config = dict(
    norm='layernorm',
    positions='learned',
    init='uniform',
    beta1=0.93,
    schedule='wsd',
    final_lr_fraction=0.05,
    max_seq_len=1024,
    doc_mask=True,
)
MLP neurons of a small language model. Each row is named by its layer, matrix (up: input weights) and neuron, and shows model dimensions 0-95. Each number is 128 + 24 x the weight over its row's rms, rounded and kept within 0 to 255.
A block is one neuron, or neurons of one layer that tend to fire together. After each block is what it responds to, as a language model described it from the Wikipedia text at the highest values.

L2.up505 [127 113 134 151 130 148 145  94 146 174 143 119 123 109 145 136  58 145 152 122 141 132 141 148 126 137 158 114  96  87 111 114 163 111 125 113 122 115  88 138 118  74 137 142 154 143 136 109 114 143 147 182 141 113 125 103 116 130 137 158 108 137  76 127 136 131 127 134 202 164 153 130 113  92 139 122 138 116 125 121 148 193 141 115 103 125 153  83 145 118 120 129 115  87 140 150]
Description: Wikipedia section heading markers

L8.up30 [174 137 133  90 118 134 139 122 140 150 111 129 141 114 100 157 165  99  66 142 133 118 117 119  97  96 157 143 109 143 120 140  84 159 128 156 124 132 110 120  84 156 142 125 169 148 124 158 123 115 106 173 126 135 126 120 152 178 108  93 149 100 152 146 133  82  98 135 118 117 107 142 104 102 125 135 103 131 154 111 110 147 126  68 126  95 178 150 100 129 110 157  96 124 109 147]
L8.up48 [127 112 104 156 120 173 140 165 119 131 161 125 116  95 133 103 136 109 157 159  78 132 132 174  78 122 128 164 147  82 102 159 113 107 153 126 132 117 136 174 110  92 117 142 182 129 104 120 124  98 145 124 131 118 143 145  99 148  96 148 150 156 122 146  98 151 113  85 124 138 151 120 117 101 111 104 154 132 126 133 115 101 106  99 111 149 123 123 110 147 134  80  99 117 152 159]
L8.up156 [112 145 116 111 135 104 140 115 159 157 120 136 128 108 135 150 144 180 117 118  67 138 133 109 137 198 112 170 129 140 132 113 115 135 163 161 133 154 127 147 130 163 120 125 140 146 124 153 118 133 188 139 113 151  89  86 117 108  93 110 115  79 149 124 124 150 140 113 135 166 116  90 118 134 121 120 130 147 113 156 119 100 133 101  98 149 138 111 115  98 161 114 120 134 139 170]
L8.up174 [131 105 110  98 141 161 154 150 117 115 118  88 110 137 143 118 111 102 156 165 112 148 105 100 133 144  99 160 127 116 132 145 135 122 114  84  99 102 152 153 124 105 106 134 107 115 131 126  93 141  89 114 114 154 111 108 127  95 100 158 131 132 179 173 101 126  78 125 142 105 115  92 157 110 114 149 139 147 126 129 127 127 124 130 111  98 120 117 114 129 127 134  65  99 130 163]
L8.up187 [133 114 105 130 134 104 111  90  74 160 126  89 124  65 136 110 122 116 132 119 152 172 162 113 154 163 123 117 140 151 132 134  90 119 154 124 148  83 103 114  97 145 123 160 140 118 118 104  70 151 137 113 128 128 139 141 178  86 109 133 150 116 179 116 114 119 104  85 134 132 134  94 168  98 126 132 133 113 118 140 104 146 154 101 111 118 108 103 121 122 131 137 125 136 138 181]
L8.up329 [136 137 118 126 120  99 152  96 105 182  64 119 110  99  97 129 132 132 113 112 115 148 157 147 142 129  84 116 136 157 140 186  93 123 134 117 133 165 158 113 112 169 109 127 127 153 150 128 147 158 180 144 117 124 158 146 146 130 104 122 139 111 122 112  87 117 133 121 142  76 157 124 164 101 136 177 107 140 159 163 121 164 137 133 138 125 102 139 123 147 179 152 124  95 156 128]
L8.up456 [ 85 138 176 126 146  79 105  74 109 127 122  70 114 157 118 130 163 118 155 127 123 138 146 134 153 152 118 104 132 139 134 126 124 153 135 103 146 147 101 128 128 141  99 140 124 166 117 137 134 148 172 127 120 103 148 110 155 162 124 116 190 134 170 108 108  97 125 140 167 112 151 161 171 112 153 112 130  66 151 172 173 154 110 128 115 140 172 101  95 100 150 131 125 145 117 148]
L8.up519 [107  93 143 141 130 129 134 120 118 128 150 152 124 127 135 118 113 112 104 100 100 114 159 126 110  96 166 112 150 124 110 131 174  78 167 161 142 142 113 106 132 166 144 136 130 150 129 123 118 149 103 118 152 109 108 112 109 111 149 115 118  95 147 143  99 109 108 141 122 122 132 151  99 148 148 141 123 115 114 146 138 172 168 112 115 174 139 152 166 103 106 125  86 130 139 120]
L8.up544 [102  99 130 111 109 129 153 143 110  96 135 140 146 108 146 113 150 116 164 150 123 129 128 132  88 104 109 170 169  82 162 116 123 133 100 154 157 139 140  77  82  94 146  76 125  85 148 103 108  88 141 126 153 140 100  92 123 163 142 179 141 135  86 145 137 106  99  94 146 130 131 132 106  81 125 129  98 134 108 115 148 134 119 137 157 115 113 138 120  99 157  85 149 166 147 124]
L8.up565 [128 110 139 120 105 152 111 108 122 138 133 128 139 112 149 120 157 122 135  91  91 157 110 142  94 147 113 111 125 141 137 155 139 102 133 166 164 188 126 138 107 175  87 139 120 145 104 124 185 144 113 133 135 108 163 153 181 150 134 122 110 141 128 120 152  97 122 115  97 135  84 167 123 128 180 120 167 109 117 115 145 155 122 114 104 110  99 113 129 166 117 132 107 155 126 113]
L8.up594 [ 87 116 132 168 135 182 129 131 155 156 133 170  59 129 170  95 132 171 132 116 111 150 126 153  89 123 105 118 117 170 132 148 118 143 142 103 118 160 151 123 116  70 103  79 148  79 125 124 114  96 133 168 141 161 143 116 131 118 127 154 130 112 124 110 125 118 126 130 127 123 148 132  99 155 126 132 167 108 133 104 137 149  95 135 143 163 162 117 134 126 144 128 130 126 125 129]
L8.up614 [162  94 137 154 132 187 116 111 123 170 138 161 103 148 119 186 141 128 122 114 119 129 107 114 129 136 116 107 126 129 142 138 149 107 130 103 134 129 109 102  93 130 122 113 130 149  86 137 117 123  95 128 130 143 162 146 113 106  87 122 182 161 196  85 135 169 112 122 128 135 117 130  95 132 131 157 100  94 137 154 135  93 122 121 112 142 141 118  97 151 122 117 121 125 120  93]
L8.up615 [ 96 158 142  97 144 126 130  95  80 115  73 143 140 129 165 140 136 161  99 128 112 128 144 153  88 123 166 150  98 105 142 125  80 109 144 149 122 179 156 167 108 164  86 125 158 128 138 107 101  94 129 146 137 155 135 141  79 131 123 147 121 122 106 127 146 168  93 162  89 107 133 137 148 109 156 144 118 109 122 152 131 113 142 134 147 132  93 137  98 147 120 150 150  75 144 169]
L8.up626 [ 90 132 142 141 126 111 136  95 125 131 121 109 111 126 148 110 100 134 106 125 144 108 129 177 148 133 135 123  91 104 145 128  88 133 170 129 190 161 150 154  93 157 133 144 104 135 103 140 129  99  92  73 142 138 125 104 102 131  98 174 118 163 142 123  92 137 136 160 108 148 141  88 183 171 183 138 147  97 109  62 122 143 131 142 165 145 143  78 125 151 135 119 129 145 140 119]
L8.up629 [117 126 156 134 146 101 157  68 180 107  98 169 132 163 142 111 128 126 148  89  79 173 181 156 128 135  97 119 123 134 111 125 109 164 132 119 156 120 127  52 107 120 108  69  97 140 114 135 120 115 148 148 170 147  89 131 122 126 111 147 133  85 165 110 110 106 118 128 125  54 126 160 110 141 148 136 112 139 105 127 120 149 156 106 138 117 135 138 150  89 159 123 120 147 114 164]
L8.up634 [121  94 117 143  98 129  97  94 114 132 150 137 118 104 151 113 158 156 124 100 123  93 155 135  84 133 117 162 126 126 147 153 169 135 122 122 194 119 124 136 116 120 146 120 110 136 124 115 110  97 110 164 127 140 150 130  82 150 163 133 105 143 185 139 138 159 106 136 117 156 114 121 134 182 109 120 103  93 112 115 110 149 114  98 119 164 166  98 128 144  89 119 121 137 146 137]
Description: Name piece after initial

L13.up245 [140 131 131 123  94 134  93 147  74 123  94 130  89 113 141 168 122  83 147  81 105 116 118 159 129 104 121 135 134 151 144 133 106  91 144 135 124 114 112 161 166 119 143 104  94  70 154 136 156 124 115 165 156 128  99 120  97 118 116 164  92 171 154 111 123 108  69 136 115 139 190 111 129  95 115 137 139 130 128 121 150 107 126 127  91 115 155 147 100 101 107 154 115 124 130 119]
L13.up283 [158 112  72 143 135  98 104  87 144  98 167 116 145 130 132 127 133 150 112 116 172 134 128 125  93  90 176 176 125 155 137  84 122 126 126 133 163  98 108 150 182  97 130 125 121 114 126 106 162 132 131  97 122 130 124 131 124 144 144 128  92 106 130 105 117 124 129 162 107 154 184 103  94 113 115 148 116 130 108 141  89  93 124 130 151 146 113 140 108 129 127 153 124  90 150 118]
L13.up435 [131 114 143 153 175 131 130  93 151 136 109 143 108 102 122 156 102 130  80 122 171 128 162 139 125  96 119 153 137 131 103 129 169 122 147 123 121 125 119 115 128 138 170 128 153 118 126 113 139 122 172 137 144 120 114 146  99 138 162 136 121 151 174 110 160 109 137 191 157 144 153 116 160 144 113  93 111  96 115  79 114  98 122 121 116 110 157  84  78 157 136 135 177 119 117 157]
L13.up458 [158 112 156 107 161 112  88 131 111 151 152 129 107 114 123 105 127 168 126 117 159 107 127 101 124 147 156 166 134 149 107  90 133 153 151 111 140 146  98 143 124 101 103 186 167 140 117  93 172 124 149 141 122 152 133 116 132 143 128 102  74 140 159  90 121 123 128 151 156 137 122 147 138 133  92  85  86 118 135 127 110 123  93 119 133 136 160 112  90 132 130 160 144 109 182 144]
Description: Mid-word verb fragments

L2.up385 [132 166 115 150 135 146 127 130 170 104 117 171 126  95 139  92 110 142  87 118  79 122  94 148 111 114 119 132 123 154  99 186 127 158 121  93 131 161 121  90 114 142  90 134 124 150 120 137 114 116  88 130 128 116 127 103 114  95 162  94  84  99 158 122  80 103 152 124 114 142 114 158 115 132 162 148 128 141 126 111  99 127 117 145 137 172 174 139 116 146  95 113 101 119 155 106]
Description: Vowel-plus-n word pieces

L2.up516 [115 135 158 121  86 123 117 117 128  93 137 151 117  93 111 147 128 157 145  95 153 158 113 129 116 113 111 124 125 123 126 105 160 142 146 105 116 148 156 107 170 160 107 165  83 150  82 173  90 130 137  96 136 122  98 105 147 108 132  95 126 135  82 155 131 127 148 136 155  85 144  96 121 135  97 147 131  91 152 122 129 161 177 127  95 142 169 113 124 149 125 142 167 128 171 124]
Description: Word-final -ing/-ling suffix

L8.up16 [138 160 123 151 122 118 180 108 135 133 104  81 103 115 144 119  98  95 117 131 146  95 102 167 107 130 116 131  96 141 107 118  70 144  91 125  91 177  82 135 123 113 205 114 111 119 115 151 163 170  95 141 120 111 128 113 146 110 163 163 107 130 156  60 106 144 180 139 114 129 137 130 156 152 111 121 114 117 137 103 145 136 109 128 136 166 114 128 132 135 130 148 145  97 124 116]
L8.up25 [133 104  91 154 154 109 105 113 135 113 122 108 148 100 113 126  84  79 107 129  94 104 115 114 133 125 158 145 163 134  86 104 125  70 106 123  97  61  86 148 112 129 110 142 124 149 185 150 142 127 136 166 145 137 131 116 157 110  80 149 107 145 126 127 183 133  89 172 103 137 173 142 153 139  94 119 136  89 146 122 144 139 147 108 136  95 172  83 130 131 104 116 153 121 125 127]
L8.up29 [124 136 150 107 142  87 149 141 116 134 141 124 145 111 136 118  63  86 139 150 169 122 190 111 139 118 155 135  94  85 117 128  96 126 133  69 171 128 143 149 132  99 152 146 128 114 113 147 139 147 102 145 100 123 101 125 141 144 133 122 103 108 179 149 117 123 130 139 155 161 121  96 155 119  83 155 129 158 122 139 127 148 126  81 123 141 125 109 123 127 112 103 100 104 184 135]
L8.up46 [140 153  90 119 143 118 123 116 127 116 111 107 146 133 126 136 128 134 121 128 140 131 109 167 117 111 104 153 145 145 139 133 122 101 137  93 136 154 114 142 170 102  89 178  91  67 140  98 190 157 159 145 122 148 144 132  97  57  73 166 137 167 159 154 144 127 116 142 138 154 143 116 115 112 126 135 102 108 111 133  89 139  63 146 125 113 138 116 112 123 136 124 136 138 128 137]
L8.up68 [126 136 140 133 140 115 144 125 153  87 142 108 152 120 122 121 154 115  96 106 142 103  96 143 127 117 106  83 115 140 112 115 112 119 129  49 109 125  71 118 151 142 125 145 104 110 146 144 117 139 120 159  81 128 139 122 112 127 124  95  91 137 177 113 147 134 152 120 124 169 163 150  78 145 103 118  76 109 128 136 146 120 102 103 121 176 153 123 112 146 120 134 139 172 113 136]
L8.up93 [183 122 137 107  89 108 119 103 109 122 140 145 105 116 102 153 123 164 125 127 130 141 110 140 146 121 112 125 152 132 104  87 158  76 155 137 129 100  98 143 127 110 126 182 132 104 118 108 109  89 125 171  74 137 103 124  92 129 127 164 111 150 105 107 112 174 122 168 159 110 136 148 118 110 113 160 144 119 126 137 121  94 151 159 110 116 122 136 173 154 132 136 170 132 123 137]
L8.up133 [135 169  92 125 106 102 150 170 134 113 100 127 118  94 120 123 133 114 146 138 123 120  93 116  93  91  97 146 116 125 116 161 127 140 189 108 131 138 137 116 131 144 133 126 146  60 152  99 137 141 170 161 156 116 143 159 140 105 167 137 156 162 112 160 129 151  83  91 118 112 147 170 139 119 128 148  89 102  97 135 141 120 146 120 138 112 141 159 120 110 133 128  99 178 168 116]
L8.up172 [107 137 139 125 112 106 118 141 154  93 148 100  85 110 143 137 101 125 101 141 166 136 125 100 115 148 127 154 123 118 113 122 101 121 142  75 149 166  95 164 164 132 134 126 122 151 134 117 186 157 177 129 129 108 159 114 131 193 162 103 120 107 115 140  96 111 186 122  99 113 141 180 133 128  97 123 162 114 121 132 156 139  89 137  93  81 130 154 163 137 154 124 128 164 176 133]
L8.up190 [141 120 153 145 130 125 149 121 130 107 125  97 109 137 123 130 137 136 137 105 139 133 117 135 118 180 117 106 153 171 137  86 123 120 151  99 111 101 124 150 166 106  91 120 112 113 174 129 124 135  92 143 115  85 130 112 137 104 173 150 155 125 171 131 136 102 130 137 161 124 149 120  86 105 147 134 107 183 139 148 102 121 120 122 104  84 159 128 137 129 171 140 134 139 158 132]
L8.up318 [105 126 126 152 134 115 154 128 152  98 146 191  97 151 113 146 129 142 105 166 106 103 120 118 139 105  95 154 101  65 122 163 120 106 170  92 145 182  95 121 157 138 101 133 113 120 106 180 110 172 125 145 154 152 159  84  75 147 129 126 117 108 159 109 150 143  98 158 123 132 115  79 151 135 154 151  91 131 125 116 131 143 101 104 155 152 120 161 147 105 108 110 121 131 133 106]
L8.up320 [126 150 124  90 151  87 117 113 103  76  82 139 131 113 165 171 149 124  97 111 113 134  80 151 138 125 105 145 125 121 129 156 135 140 126 148 120 152 127 140 123  94 110 137 130 102 108 108 168 152 143 136 118 110 148  87 118 125 150 155 169 111  99  83  98 155 140 175 154 171 187 127 103 128 166  81 134 129 129  91 171  96 103 150 127 116 146 132 144 120 110 154 135 185 139 149]
L8.up370 [169 130 113 108 130  95  59 157 118 138 153 148 106 160 126 116 124 103 111 114 108 118 141 130 122  96 140  79 110 115 113 148 141 125 152 132 149 126 119 138 120 127 162 141 153 138 183 116 178 143 137 134  89 129 142  74 115 127 143 132 154 117  86  96 130 143 127 137 126 141 108 161 116 117 100 126  98 162 122 136 123 111 123 117 143 122 113 132 104 123 120 134 124  92 147 113]
L8.up381 [166 140 166 140 181 123 126 110 121  99 114 122 101 135 140 135 150 118 123 135 127 110 135 125 105  86 128 151 127 129 172 107 103 143 144 113 126 169 121  75 145 142 138 130  90 119 139 123 150 126 165 136 131 155 100 154 143 134 200  91  99 198 152 111 106 185 122 124 122 120 123 128  81 108 135 143 143 121 147 117  94 170 103 116 119 111  85 149 133 109 147 153 136 104 151 123]
L8.up419 [167 121 125 132 118 164 104 112 107 161  88 147 134 123 120 166 155 122 134  92 113  85  94 108 151 152  81 145 122 120 110 164  98 133 139 101 149  99 108 139 192 120 113 121 139 180 134 125 133 124 104 132 125 149 130 113 129 128 169 130  75 154 133 110 110 136 158 158 164 125 147 111 114 127 199  65 107  84  94  97 113 138  58 112 126 145 126 112 147 147 116 153 106  99 117 127]
L8.up523 [108 123 120 127 142 108 133 126 122 118 106 132 114 118 156 142 164  94 111 120 153 134 128 128 159 122  87 121 132 132 143 137 145 173 162 104 139  94 137 158 153  90 107 134 123 104 106  97 128 136 101 143 139 134 144 165 111 109 142 118 148 119 197 124 122 150 105  98 134  77 164 139 133  94 136 123  69 119  69 129 131  74 117 140 112 106 108 143 138 127 123 109 102  79 154 156]
L8.up542 [154 130  99 157 129 146 135 110  77 123 110 144 142 111 147 109 126 118 117  85 167 160 126 144 159 108 136 121 110 143 109  88 127 110 113 164  87 130 102 156 126 146  96 175 108 110 108 134 148  62 131 154  86 132 100  65 129 142 131 138  93 190 138 113 136 140 101 141 120 118 157 118 138 112 120  82 133 135 104 128 124 146 152 107  93 118 149 124 139 118 155 112 101 140 111 128]
Description: Mid-word verb completions

L13.up175 [129 122 113 177 140 112 137 145 175 129 135 169 101 137 125 151 106 143  99 131 134  78 139 152 146 138 141 136 124 146 134  83 144 118 127 136 183 143 145 114 110 103 114 126 136 166 122 148 135 123 130 140  85 135 129 113 119 108 150 139 127 105 191 111 123 142 113 121 102 149 158 134 150 139 145 147 126 118 126 128 143 122 125 176 122 153 125 102 113 103 138 123 102 158 174 152]
L13.up219 [103 122 101  99 139 117 142 146  91  90  81 132 132 115 136 159  97 102  71 127 164  99 107 163 111 131  95 154 153 134  98 110 135 107 129 109 150 112  93 141 149 118 138 163 136 117 144 124 157 145 104 110 147 138 131 161 189 111 101 138 175 140  97 133 109 121 124 144 109 131  97  99 122 101 121 160 132 152 146  82 138 152  84 148 120 143 122 102 128 107 133 188 143 103 146 119]
L13.up476 [121 127  78 139 124 157 135 129 118 150 107 143  83 130 152  82 131 139 163  94 114 129  86 103 119  88 123 151 131 148 131  98 159 124 110 116 150 139 107 131 109  95 116 108 132 152 151 119 144 153 107 134 111 131 113 124 122  88 118 121 151 141 136 117 129 136 179 119 171  97 156  88 207 157 133 109 138 148 147  92 142 119 146 157 136 134 145 131 119 122 161 134 173 146 132 150]
L13.up639 [ 97 100 114 133 121 135 152  99 142  51  96 135 134 116 153 147 135 114 166 116 124  73  97 149 101 117 105 139  96 169 162 130 146  61 151 104 131 137 109 130 152 117 151 121 161 138 118 153 163 125 104 126 113  95 111 111 123 141 134 142 156 132 130 130  96 156 118 134 120 162 142 156 106 129 183 116 139 112 107 166 144 175 115 148 110 129 124 138 125 144 129 156 112 125 125 149]
Description: Sentence-ending punctuation